From a checkpoint of a small transformer trained on Wikipedia.
Architecture: RMSNorm after each block, rotary positions, untied embeddings, normalized queries and keys.
MLP neurons of a small language model. Each row is named by its layer, matrix (gate and up: input weights) and neuron, and shows model dimensions 64-191. Each number is 500 + 25 x the weight over its row's rms, rounded and kept within 0 to 999. Numbers have three digits each. A neuron's up and down rows have the sign that makes its largest values positive.
After each neuron's rows, "fires on" lists the tokens most often at its 100 highest values on Wikipedia text that the model never trained on.

L2.gate302:548524515492500547544488518481517481472543513503526539474516443497453507459534506516524453477494508489519457510536478456490461474482527488484480474510497512497520501487518474507490501482460509507496509531499463472526564495503492482515514480498497497527514503490509533484508527494512490491514502504489485514477494525520476515452523493505502511522533524487533475550507444523525491484489
L2.up302:514500511489479489484479492483509498453484518497476448523492482523449460520449533474523476502520556485491512536490496469541501474471513482532493500526506499434508536470519491490511524472491538464521486486518527525505537477441540522553516494474482503516477507491526500498481502497486473513533500525504529518494472518509514500455503502483490480521506527502456504561492504509517498509482
fires on: " /", " (", "+", " on", " to", " and"

L3.gate90:500504474505490504519478521445514468476460513525456504480507488496462471485473469474481505505483497484503516539547492510482498503475531502491507461506464520419446488466485503520527496486470491479514496499502530472530499476487489502526566461507486480465515515512522516518505518493496514512469521468489452486474502472512489473488513443476500481469510523502492517496522512480507487506472
L3.up90:515511493506485484517526504506473512516497499555492519471532491466490521481518506474515500480489455502529515516456497506485483458472520460495513497516503473509504494521502559464454519439492503543503507491481534497469506479547496468479512470452483520526471489445480524460473523471496506494499486487495472494517509512483474486499469488454485496507497503521503487536530492563484503443524
fires on: " st", " ex", " Ad"

L2.gate24:498464467481502527450512440548523512490482481478502510474490510551471486486508499473517508485476487471499475478486483512477527504471548521506506456534527535483474506458502518470511522543535503488503516504501499460566504501507492463536474479512490468469477486502470492587493477479454493476473508482485502550515499510513459458483495517568445504491477513506504539519472510526528499532506
L2.up24:538449458507511482528472507486534444465528526483520511517542531514503544462478461459453517496450496484494448483499475489538530531511520488430498488491498509497533474478511454466484467522530496506490558481471527504530504524482532450497521513476501496545511513493507453488500503503469517471495531496485546501508511481521507471497472510521500515472523511539493527504494483485486508522490
fires on: "th", "\"", " |\n", "ac", "ri", "ix"

L2.gate117:534493488547453472469467464511522516528516437491550500479496523476451495499533482524465498542497513514510530503485530492505476497543518537489559494471502471456458516488514504476487499484493482486503446484511470507481459550473498515532516482466465470533503487522529509506488489489512459523446467511566506483475525518519510502500494516533544480507507487497513499524495504469535477506478
L2.up117:491499479494498450499508528510458492481490487473519494519454524546521477483488525502509508452525495542535527516516481552501467503482519518471481551467488487520515444532523513480457490512503522503487516509473547548495495492484532482470502549498521479514498518522526519478516556528473541515501491460516500449543497510521514454501523444504516493513497488459465512492505492546550486512483
fires on: " of", " to", "N", "ar"

L5.gate262:478486513495488547478555504473517482480526505527462515484489482515484508493516460483493456497488510551503529498493457482463470510507507488469551493502500510499514521505468535503557467504519545515477521477478503475485487486480497506495511486483550509479486508509575551517526470483476510449509487517515480551496512529493504489464482475518513498503482499535546512460492459496485515510501
L5.up262:484464487508495538489503513512513471521534543521493496531464491517504491512472482501554521456530508472468500471512499495521481525500488503479548521519518447485514517506484523499526487539492520495498476474504458537544487486507529491486491508502541507501471486480501478505563533465492526465499527516500524536501487489509470469504527473480520465482474483471562493495445470489532488541461
fires on: " ", " down", " |\n\n", " |", " Lab"

L3.gate73:463536512487474531513494495455521468500534487499473513509495542506467527473519475518467517502493507495517517539550485463509505490519516450466490527484514492506483513468472505474498510536427488542529489440506517497524521500496478506498459505496462512463511515492522483511487520512488527455551475458484493504459458471486472503487555483523486493488500468489499514484489509489555499442490
L3.up73:461510506529511528482527510463453468530515528546461518516521494463498541519489487487494502489544473485484493551524478472516527511475507545480522524473540512501496500453574546508468511534514452484512499501525507502507495481482508503468510530505521457483491542550482493464508449500464557504502511473504475480474462520483484538482527536530531513519511513532517489437547491481505486473488
fires on: "overn", "ach", "aint", "ister", " describ", "is"

L5.gate314:465505492497525513525491521490441507521518507531469537512516482444506519472508485481511460507502514509471518503524502511487512502497538503532504472533513509496490520485509533546501508452547505501518489527509485500511439566490492497480496536490510499475542481497495501487499510452478490517486514493530508488462501489491544520517514490512528500463486455497521498500491491506487476501500
L5.up314:468479479484498495506493529507461491511518503547490504563489496463515483493497472488470517498444519509450489480489502497478505530514500491514490471500495499569487495506479505499498474507490508506495519537471512521539470506527513488504508510498462476549502504519453507499503515482511519525519526475502514499502469514502490529499525513497499458504486443512486477522479464501427479512493
fires on: "-", "\n\n", ")\n\n", "w", "ut", "pl"

L2.gate276:515478517511470491470491501510484519482529486504467492495461523516497505487544495526490535462482515513469519503538484541488473496538543543462555493498455474515501545488495466516505516491477503488526460513460507517496555487506469495487550513505440503515504485531523510462494485473462478487537504538500511501495450525527519463455541534511518496536456492532494475501506534550522508501496
L2.up276:497517525497497494549488535532482520480518502486467498496486486460544477520534535510490483478541527493465553471502489489526494510522494511503503509503477491499501509475489463514489478508478435469492488503517529519552486528534511527479530500525529478505512497460523489494489493535567495480535510486505459505467543536532502515530476538507515486476509454518542483508462474500473529556480
fires on: " C", " F"

L3.gate205:525475492511506551490542464444508516445497515495482495478501494555483529486482484504481533574476482518484500503520471507486481542532535486456506496509498490479499528456512497449549493512510479539484501505483512489518519511529516483546438485486506475476496489453465472549512527528475457464500527495515518516502507521477506498488504467524519515500521498466475541514511503495495489480491
L3.up205:535468516525454511453496474492522527506506489541494515469465522468492496489521505491530538488520481482457496504523495507453493459527485481477474515499507482517500522513500518472486507467532501506509479507511475541473489490481496506510462513504490497477448491515485489547493518487500494505484522500508489519530535504483490461486518496543470529484464491431494476547506489481510524506502
fires on: " (", "ad", " years", "s", "art", " =\n\n"

L3.gate71:498516540534474469511514511511511507522510470517502471447485445507510536482575481538485507513468514469519511514505477503481460519486516485488440473501513490516490484491460510471513508518500495517490498489465491486509508540494499522584520441470491480511522528487518515482494555507487505501492514531513497516482533517502514456497532515538522501469491521467446520462540530530460491455504
L3.up71:506508512541482500453531526495500533511534465519533460482510514523513490506515502480495471452515497466463492528501529535505487480497500481519461498529492497509491462486497474481505488542466497508504452498516483498521471497495496524478506478474508463485500522495552522514488519473485534520502534545501521506488516490526516522564496540555507508522553505489509531502540563500541508523480
fires on: ";", "ens", ":", " Country", " Time", " of"

L5.gate12:524445488480521507493497491531476486459447457508479505479522463480506525476514483557450450530470456491520514508488494498461498483499523513531525494497514512541470497509523517502506511479487517490490487475493523514487447507488493466497465462543457489536527495416473506483497509474481517516504539512490488503508467544498465503491476485503498507444480537481501448500490473486496449555579
L5.up12:525510502529555515507527485500457494491479507511508505510516506523512551500495519471466529529460488518520517519513500487477494465470493503496509507508457494506459483508535514498495479479451520509490493452471511479513448518465504464504460471497483510499479516475494508470482483497462508523479498529489477474504492512532499496518464500515504517454472525472563461528505537511482465503544
fires on: " an", " p", " ex", "P", " c", "rap"

L3.gate247:538487500475437551499474480482540511434542488489485540487473469512457542477515492479489508502500529477512491545514455511498522500501518517529464475478521503516485498498472479499510461481470477479481473527492505557516508511527499492480490499512501472518489523472515530532521531560458485465473517496493514526546504513548477471507549493553472480499472527474494478504504519466496491483489
L3.up247:518521486456473511486514493499544545491540500478486506449502496483443492493485500475509518491497501494527491491532439480489478503497480504532427472507503519518501494483464457526481492518512485481469493517466496513516543497529533498475469514489509471522494517483527507544506478564477465511477513514482469499520472535526471475480512518541496494481486527553483535493519522512465489495522
fires on: ";", "|---|---|---|---", ")", " |\n", " |", "|"

L7.gate6:500529538529482527479493488491531479451468543490475480499471475526440531505465481486513512488464455491515492445488479475508513560559523519511505525500506515569491511454508472460485465524490489491498459467501522491538497522476489453490502507483504536528461529524515525517523475472491516512531467484482518460491512476481512517486505517473537506470520522514511532459470519491490537502516
L7.up6:502487498530542475514479502480526499478512508492505468475520512506470521495494526499522480514510477500505499486472512463549484503521474499481535594515531489481466511467478468480485506505543455498510484488503449505533480542437489514511484478535527471512491518497479501472482532502489454516507504494505500486507501499493512542500498560507485490457498487517537540453488474478520534505571
fires on: " in", " of", " a", " April"

L5.gate283:508512507530500490533486466529520476499443525494452503462538512479455506488518522516520469515474464513497456515489513476489523508493467474497524503521489473474503524518467453500497487479507490512516511513515516476542505476542579464488473477496432482522558471471513527491475501536456464505499507471455516460448484514510549473492446526492495484495471472514549502488499499497520517456490
L5.up283:493509506527505489518502541541485516520502487499494478509498498510493495520504488522438491515509534482485512490460510454509466503479486563537448503492503521487485489501469494499496562501483490510477500530503518468517530516543491480477481501470488468512540535530502487525486448527500499504504471577515524504504522465455516518464503465519511530557479453476512494518532508490526467488518
fires on: " −", " Mc", " St", "v", "-", "'"

L2.gate159:482508510476485496510470522497497494523468476472519521512531486493503479444511465484493484505483525496520505531502466509464562491533485536498478529472475528461480519545485499537494460521508492510530475474491471503494485463501477501486512482478528488486491441517546476532522519500530510542490515461470494484519483490524479485532519534472497490457496502438502474473524546463492529453475
L2.up159:496512464485511533452465495476507491545486520493481489485453486513498503458501479551525501470485493514512478559514505465479494534535504494502511522492497502486500478517531535487484444498535451491534489510501554522461512488564476514486527472489496484520427498519477499473473585527477506517551495486534517545506491472524423515499493508543482500464511511497481515513505544445509514507489
fires on: " Ch", " his", " former", " pro", "ill", " early"

L3.gate76:483513500478492473520488499484502521527480510461471464493502482483460530497541507445500512531532479478521461482531455497515507487494514509487486536472471538522501459539476497476540521534516512484523511483497500482554537529509463540529483488501460561507489515522500526500497507515500515500526521453460499496509448504486470470503491484513508495491481502523492562547505497495491508486525
L3.up76:508516507504493501482514493463495505524495532499504516476468468470478541525463485515502520500537496469540499481498504494506526543523516503522455506454509451474491503521495456482528527496519477501497496496440538510502479500484471520492516484489509521506515507470482553561494519509494496505490494481543507491477541481491488459490526496463500513462507523469509484514503466498507474516457
fires on: "==", "|", " were", " |\n", ",", " |"

L7.gate52:518467557488509492476485461471530499509503493525440483543498448502531540513526522491497496485450487520488462495459470517456530510490529551510501503485481534507468481455489477515492474494499511516493522450469489490506494540466515533474499509535477477477481477468521515524509493511506516508485531468513479486512505503450539527521497502455530464516483542484554473471506518558517492523518
L7.up52:516507490494536484499430531555490478541486473481483505464500496494509518484481540477505522572509545501501483506507509496480519449464467515501523487455465518491493522480505466525482543479492469546464524472513483478565506521484498476497490472489488437504507490487474503506517464496511501479518499465540504495493492498496516501528553497513532492499534526489498477469507545540507479470508
fires on: "field", "ton", "op", "ro", "ac"

L7.gate303:493485512507539558513455456512537517500473509528475551489506462498488473472474532491529488475505516448505516437513468510498487492515559522468563494519429495494508473454540525509529522459523464501514505482516472508495501433495509550509500483468517471548513470445508501530518510537478498491507493531538517517474499492505510525453500511466498503493488483462499481514488508501493474495532
L7.up303:499493501489502520482507516478497513495520503495507526579491459493499510507507460471493489453498502511472526517499492450487495498494456483486531505450533516525510491507466483455498488493528526474516473508484479544517520493536487445477493513501506481494510522509480523496478493464502472504474482509471423519502505479516502458487489501490477454468466535516477520514526446476465482478518
fires on: "ed", "t", " located", "te", "ated"

L5.gate247:471505548500467486517493522500524576435517460500460495514501505488516499510500465486494448485545519536505493528497483501526486474549514503497514500468538486507485539473513489498511495496538527549459467507475498553460492503502511516504505499463493471528561487530502529481509481501531526520525553495501533542512492529501533511518522512439487510476509471525520487486482492515507464527569
L5.up247:497529493550495515523487470493499491480493541518541500485505502494512473497506523523491496494506476475499502510563518524455504539535476511438490482520449516533512468461490512559502509505485535425540518516469520510547510470480496499433533482559537464496477482503531496513461518493513545499498493525490514512480523500529530477492475461476530500460484497476497464474500510505463536475487
fires on: " on", " by", " p", " direct", " st"

L2.gate209:465478521521481513521448515478482475491513516527489493515450491523503548518533477414481469538515501546466549477517494510531546508484512510519468504490517506477494478498512475518491481545495510502505499519543476521541470546545516503515508488439467482534514509517554519478537524511487496492479519458491514504511537537547492465496512545541524428469498462507532481499539506521503506485488
L2.up209:488464526505504510512477505456443521442513499507528515535489477493529511475488478510492467491496477526488521511476548543529466497507528511496533499482476500502484475532512502515472513530459523505524537539488468544501459501468476483479515490464497491512533493518514509507472505506457513463506490506564528527494510479546472501486478520471518480505497488464549475487493484485518497529469
fires on: " =\n\n", "\n\n", "==\n", ")\n\n", "==\n\n", "ar"

L2.gate303:498476517530513488480517486539464479461486549476536505495479517491460567509483486529504500490471508503493486494509497492490505524480527506511520506517500536531456495499499488511500464500524505489505522505499472548497522494519494481501488464508459477526483511497501542527481507520506492508518480473500457496487493501513519450475555498482485480522501512510532456522501528507499521467492
L2.up303:470484500524508503493477494483489502509510490486538463515522475507497532493473507459479465512469498504475509509441510512534521527518517513481480533523453468499499501477466471528543511528505498495533501528459512512508517476487499543495493494501486502468536504530496518522449521510517465471507531459509471489479482543538515453469496523547545506467496504501506503462527510496490531464436
fires on: " =\n\n", "\n\n", ")\n\n", " |\n", " /", "|"

L2.gate267:484510485482521502520517545525488451512569535468448508524499462497514515511486505506476463517457485536497491451476486520473513541549505484485466476506504522515495520508532446493475487476473477477482503509507523498505508521532517495493501470486515500472540503450538509493504483496444473499512517489485500499579507502510512505486504553500486549524516472485501491478528527482465494434512
L2.up267:513493522488518472496508481477495484503525474517495504498448524527490486500460471526511510473522510468468501481551539455474481515531540490484503529530507550516489448469492486556539503493500519525505531515510468500511537503493508485502512475506517497480505516475472446476483523493487474469491443525527489500527461514512463502478500490541481485435538542497471473494483532473514513521508
fires on: " rec", " cl", "ill", " pro", " kn", " b"

L3.gate244:534539439493514443456521535497500523502482457464509486490552485509462501509506510520491537532512508510510511533479502470473495544483456493499460495515466522536481458503459441502490506506543496502496499516479499488520503498530509534510469497474512474524548519498479513497511473484465477516508511520521521490536498498499467487500485527507449517536518500473510520440526511540504473442478
L3.up244:535509439500497497490484540522510530514459488507490491505477515518494480518485498488477541515503496499537505485465494452433470521504464503545509509500478518514488466518514507518507480492517552493472472473515506488480444514485501536534455481521507519491547525502481492484508463492470478509454465529501492500524505520480472462545472453487467529486495494510506496433538539519453473467483
fires on: "re", " loc", " Wh", "v", "ew", "av"

L2.gate13:514459458517540529482476492512497490482541482499497488485519509465457476496507483474495501510502533502459496499532500471500494536496521517548479509526463543530492502508514475502503517484547470479535476489476510509522509509484473485494542508473426482493475482483465486496469435497522482517482553449469478489510502486535498464489486497511527457521506483498546521497499541495521561497501
L2.up13:526527526504529502483450507486474503466515502473526472499483521480475498514491510512525498493515493539468493473510503494466485519539494526539487516502483476511512524479542489482509527522542514475489505500500488504472519497476462486499471510486471536517473454493496534507498467520490483512477475467481521447477518480538489486510492470464525474486488467497523525488529516494465518510512
fires on: " of", " with", "–", " for", " the", " against"

L3.gate158:476490441528503511533534496483520490491505493502507535462537483523539500519486524502493480500458510508510517511498470480481498506469512471485492516506479539513470493454478520523524465500480491521486479517468542519497517532504523567524540494534525517490540467482502532488500556524504525444494487482536488496456517510498489459485514501535513523509530488464524507530519478487519509481469
L3.up158:482506484504526534537547520541464499542515555525522494454517495513518510529462563518473406491499501500468513505487460493525480498516500411447517543538510473510488474473501515506537491498495451551482497500475503493500489531480550524473513486501498550501510445558520457501524519550493445502479475507498518490481498545501500471479508482517480498516518472507542474511515488509516489495481
fires on: " includ", " serv", "est", " com", "is", " writ"

L7.gate214:532447537480469513531516557543511493498520501535481513487491474434465516475430475503516479483468475489494504480502469495478469478458522490515510498465489511496499497498452508460533510492503481483537481494519509509490520480533480501515492463510455459532513520501488525486507466524497464490526495497503530518503466529512502522456473504510476515527526521443537481500527540491512498509489
L7.up214:534529519522497517502503492520505488476502453502421534509500452474493492494499479514524457464476509472495479458497466541517512517444503466508546518525507508536498477497478537523537531481517488520477483474494513491522432516526492546449471482499468496494492492495524504516486480480531517506517536518501508582503490492470524498491484485533475442528456510487518510505519490486460495483515
fires on: " B", " H", " C", " M", " S"

L3.gate261:529505537485498516490535494495508501534496509433525496530477481496513477501518510496509533481528490520503516539497503493511482478488509489484528515502503548531499505477506511482522468492541502521513530516511490488512456499531505511532504468528504514520499491497543478497473502540513496512482494470474479480490482518507506451530493516550484500506507502503531512490500500450496486499433
L3.up261:497536540460478480544526489476483503485457490492524494490554502512517533480560486497497527472466495529482463524516537495501446492454479495509511524535503505466518474506467507564495466483482521485504485473499516530483494522517475526564466473480508510533445493450524502456489577509503473483487494472515471469487493510502508467504457492526508481490511511480492491497520483464509454505456
fires on: " Wh", " wh", "h", " El", " Road"

L2.gate265:542490487485507528517522504523493535485485489515481484509498540518528507489486490491499463462529544565494535504500504484442503508579520530470547458484521459529496503509461536510512474478461456493511490511462510493515529524501541498531521508496461482477511507507475519502504561486514486502498518498466483483487527518499453522507521516538507437477447518503501474514499511472529499481535
L2.up265:524496532496519524517514493490510485493558510544501478490482507479481529456493525547498509510466518522455518499450518496455506496499483517532523473445506480475502531486479484515500540486481481479557499505490538502503510492534549501493554504481475528494513499512508486476471497488510514516578540494511493525497488553486502425480502480518522488482512523519503489511473468473473512468504
fires on: " C"

L5.gate187:542518502515537504467453524480523525493508461462492503471498449486465509470527489510510489452481491482515539500480489493475534467487511533475491509493574504479505531516486464515499514452536520477485522483515496543492498490501476501469515478465494486527501503463525499479519522492530515517485507487471485489521499485484537512494483523501502472462522499490503474489515479485509464499486
L5.up187:506495473455506480503552530468561460501484469525486492521493531477513497514490525504471485509538499510476465452506501485492484536522488488504491502517476539537525506462469572501493540480499496511515480550483491456493514515466501475522482479522476481488506526486527476503531487457512502494467481531501504473484536509512493555448535487520516508528506505529479533486453504504523504490484
fires on: " by", " to", ":", " from", ",", " and"

L2.gate204:474521533480489478531515502416499513505541495486487477503463508509457473457548492483526493498532476502487522458486480547473550546516542514519531525514465506484489520509524526487522520518512466517525521555496496492496538478512444496476503568495488509504520494513506501504489519507484542469537542486492513489476460489525487508481508498520460506544514529465510494490539510477464508483486
L2.up204:490542470501523502503544494515503481504497532501486443519486523494540467491451511517519496466487483471499486541497483527548503493483479523490473496472540510510494512479490511520542502537499485496518519507454517462475510550513468532517494497452500444474489512465480467477480477526484495474533525516488456546542464509518480525473508468524505512469542512518530484498544491533516449527556
fires on: "er", "s", " were", " have"

L7.gate94:497525492495474507459518535538524540463444446504458503477531476503472495471508504525505508488486459520530493497518479487481486530494499479488484514473534501504501523497526526487539503472541510478476475474538543513523521485488486537482517476501474502449541490532523539523522481521505470510527495542524526493515486539495506510521461536499467468546463522457493488447505483489467469522492
L7.up94:484580490482521469512535510521503496474489471508487506485508519504484478535484529501486545472511470515552553487507495525490527512512482482473465545522518451504513428506520472491481465493537492485503528503536493497527467509511486465483546518520525516487541458520473507518513511534500455516505499553508468522482483485508483519520517525527486464493500495488525502452501498505468492518487
fires on: " |", "ed", "ats", "|", "st"

L2.gate63:492522508501502494482507466475508506446474509480469503471475492524485482490516505479412464522518461550454507521490519495519482516471498495515485469508512521501454555446459476498518500503509489457512510542500469486504524492512508514487517519477459439523521508473475491554478515533508497461482503472493486508530489495548474484468473473496533509484516539534491512512498435514493499510545
L2.up63:478513519515508526474502502479511533496503541513525544498482482516503523497508458506532502531495537510528487472510550523536537485470483503538529470513507524494529500475502480490490522529514494475472511500486495529511500462499486510479511546511469489553508530455513521512498519541457477486484483498462497468482515518513486479469510500482519522527517511498499469510565484529519539506562
fires on: " d", " int", " ext"

L5.gate21:519472522557478481490512472515498482469504487505506493524495503534486504513507510503513508491484466544495491545510519469551499517511496506496460454486476490505528498490501515455468480493524516461502519495517503536484547516516486463477496515548527545518540508523520524523466469491485511487550489499475509475517470512526524487449510512480495488489481510488524508520493488525505513505536
L5.up21:479531495497485499498505489490527508500509538493508522473509515505519483490470500525522509544559526486489507494546506499514493483526482521534498482478486512459502498479466446483484520519472487498508507507452495513495515526526468531486512486534526490524496495545487488525500468476494520514485501513508553470477535509495544492448483503477506487521529462497479525524444470495507509467545
fires on: " De", " in", " of", ",", "on"

L3.gate281:488487506540489534523513480492490527479528528490505438524528489474524518483532503527541501532448525516494555535497490510492530500491544471510484474487498483500475517464501487481518467553459494483546537459482477478504531503547499511536496494469455505496491463527528482477456528520461454473481524486479557530464505492481497525472524498496519538514502487457520499510534480492489534482490
L3.up281:485531497523488524523452519483476492478549492516519513474460512513537525488537519509545494493519524457503530521515488547467513476481498505523495487498500480538528506509499464496483487529505516453516504465493490514522514488544465528471547533489468495511468504454456473523441530526493478514480562498494512518484531448469491535487468464517502538509476496488508491532534457505534503493545
fires on: "\n", " (", ")\n"

L5.gate296:501484455515530493514505532508546489535491550446509481537463486491464516522554522475507456529484486496501482515478510484513471466461499523497504513563450569490541510502525521478477512513497549516493493466500510490478477497491487501462508492537524513501493502446498490519514523436474482493494470507467513467546476479489570517492531520499535498471499560450523464487534507476483479501453
L5.up296:500488515521477506494531515486563496484516511497536561528516502469475477504533487489489483484515502496475479478462492479496490518490467521469490471510498478451517500477512487494498507488535529524507519514516447495479499508486527540494489500534494509456517489460473500512570514473494527505434475492508481498515481500537530562503516503501493472475533545489533459497509484507462466511532
fires on: " and", " to", "a", "als", " left"

L5.gate9:498528452543512510506496521492486522482505510499485553503508498499463467517514468548497520503521530486506549478460514488506489555533473473499510524491522448492474472498525489491522492475513527512525489493501522522520517492541522497484495510539524509478499533480550519493503505497493485509507485509489531506489535492489509489461491516539501494546474453468540517501510476514543498496519
L5.up9:509478496511509493500526503464470508484528528519492523535499507483478510505497511507527504491484500503463484513468456475514497532488523475499456519502488530564480504530457539485562480543473522457523513445511490506493501498489525523499492492518470454494455508500456535515493446503511490508524500549541480569491498518517533477507537504480484490525526457491506489491461504502547510496482
fires on: " |\n\n", "===\n\n", "==\n", " ", "==\n\n", " ==\n"

L2.gate26:522529503516530529488481472518493507500456497503500500497483563485496506516488484531494474481417504511497511490525496504476521493472510484487520478491538462515480496509487487485475467525501518464470498473503502450492465532477483487502474505479501486483483474518468480512516494461563475473481478495463460480501513515535493451530522521465517493520440521481508525512488529478482471475527
L2.up26:480478503436509502479533509496456481513452470482498467527509478483461516508507477491482488484432511552493472499549486515487503514490522489490460481486555497522538467504531472494506490510503486504522505485499482487489478515492504500479513507533549502536540477502494518542480525540480520476471482477517484486536503506498537460518506521514475493551524523449464484508518457493466488450513
fires on: " Har", "ra", "ai", "e", "ib", " Par"

L5.gate20:481486448485433539478484494504492536463512493498508508510499490451437517501498429502475535480499544534494499511503470535488472543537509523511519498491502526489498484472464543500495467514517483454486488512478520532487532505485524510563473486520510500501471484469477520556522451500471463480467539497467503538496516519531523446497505508492528507495474452504480495489492506485490502472478
L5.up20:521496463451443524481502487535524512480490516523510510457477497521479562514470467463511510541516531548487502505503522527497473500457504519481534492505449514503511508480474499505490476503531536488489524503491478519478485501519493526516503482516549495497473466507521527515535480471473479496452547516495517522516480509517534504525506471522530533489535509528484457504514509461511488444499
fires on: " |\n", "|---|---|---|---", "otes"

L2.gate21:497480492497517516558504526486521453527504514465480514465516469499443507494551481484495485551440483513445540498530509491483507490487515508485458497532507488484509512482492490502552452470538506542536520530508502454543578521515513513494487479494493539502546484498539524485526457509487513506486489508476500460511507532491487508466489552549520482464517496524518509498509492529490530429510
L2.up21:531485493525511517493474485508547479480523484495497471516445508552503506533449488535512581521494502511474504492468523494536506507468503555495502439495509466482488484501450474499533514508495475490502476546499523497527530482464510477526510471499502496504563509511522519486515523524489531457494504494487492520528503547506486507504503536479469484490506551545487490517465547530477505478511
fires on: " s", " and", " /", "al", " to"

L2.gate248:542494488489464506518515468509548506522439501508461456463514518507477525526476505538503472526468523536514483542493485486474482514462527455471512489511500489519518548532499515571534521505502508515458495488505516489488464481477546522456511484545456496510464508519470506536490511504483532500502491486485470542516519488537467492488482521544500472523432526510524501469502508529490493474520
L2.up248:510513551492519514535522515536502514498517436487548483478505505456520512516526504509485483482460505493596574504507516470531485517507466502488499537485480509507494480540468533505505519430518479509456515510521502517525484488557571519458489502516467496544464511521516547467522515513495516519510515536498478477499499531478515500520502535531501502480501505494494531490563465509506508466527
fires on: " St", " st"

L7.gate250:531491552524476525552483471478492513519499483487506512472536471508494481498523464555470533471523530493504469513500487506476542486498506487481493509512491495485510464495536489488501501530575466469492497494476492484482505514482468497513494482522520488534512509504513491495452479529491513496513472511503525469445506499517523552532453505450503469440518512497501438539471503476497557518512
L7.up250:502514531513496500486512505478512502485526500506469541521526484550540521490527534495513474505513538486491473473537519517523492502529482511499517494475506479514512472518468517503483447500542492512510505496519503533503470512507509484526509508493544499461454461500499542548553551497509463493501493460507507514459532473489516470497507495507469461523472486480505497493488480507468520516477
fires on: "te", " served", " at", "e", "ed", " of"

L3.gate101:499464482523447484510529549477504527513499473486507481466514486484489436527502517544503465544506515500485553496475523511475455516491487536502517487503499533465486478468477504487462520425527535522515536507501464455505474475503486464548484487483509498507527499494541521526515512505514472499467488458491500478497499475505508517515481473541493515535503513508503507509495507481518478503496
L3.up101:504492472490491489524516491487509500505479479500511497491545527487500494487518495528462487455468487512531470498420527509474493509512486491465494521519467469554509473537531498482496473535517485493495478459494453459492484507571495505521523516468484443519537536502504509512504495529477521516458514503492492510502510477507513476523484468532496507497469476509490524436499521489494524499481
fires on: " of", " to", ":", "ch", " dem", " count"

L3.gate114:506501495536522491513496458485482532507481501472462490486516488518529522471545519520446509525484534559506495473532447577493464513478504507543520521467506528529510521464490495467492540484494503479535521512466512498543527496517452497540475515486501504494501495486506502473495482480495467460519496504532502475484542529487513490470467483516474545471498537460465495534495490522460504462517
L3.up114:451499471516526463507505475491478503516489515508485509520548502496505494476519496518469519481514508495499458499492499475511470522480501559488524519511498495474493518469512502485503473482530530485492529554507492527479467491526490497508499532459515490532489508443464501471538467477491491472461465444529458515507500449513556503498464511502513540533524450552500521513516486537520525472518
fires on: " cont", " dist", "t", "ist", " ext", " Soc"

L7.gate96:475495497503463548459539448515540541515494527484499529476537471478501485470490482519538520487525480503472495510492498516477512513542502515441490504491524504482502492498516526482497511559548486538533476499520488471507498475510510488557507444525521485502510507513522504537489490493475532481537493546514532534469517469443563525527498489508515544481551495531525473487504474493500506523510
L7.up96:563520477468574515473525513490474497506483536490485484512485509463513545487514485504495528484509474468496534566478530525546460477503469446498480494504475486522510483516530482505504478478513476512486502502513482498497524493525498488486524501515486471479497501495471450515521469528529485480488491487528502544527495483494485486502471482467480464491507503517453508522519529501507506497470
fires on: "es", "s", " held", "ions", "ches", "ed"

L2.gate200:502522497500502489492499512457483488491483477519503522519465492492532519479518519482546506489505552489446564504495475477467467469552502483495537479478551486501513466435462442471482441478509492501514510473489515490474483495545535495499462479510477491492512476514495501471466511519504498501525512490507491517515506477469494507520501548527524498495473525570512471514508478520474503539499
L2.up200:530491501497499483521405503515479495473478508528451494524511487489503478512475500502486532521533489511468541482462493490543514502480535479477492507461506493520527468497521510476528557462469481525498442491511485542447487521465502471533527480515542492477531458474471515496522492477497520521551503520506520524511472520463497526526494462488483538466502485490490481533509470500484462561468
fires on: " sing", "eek", " ft", "ind", " gu", "ether"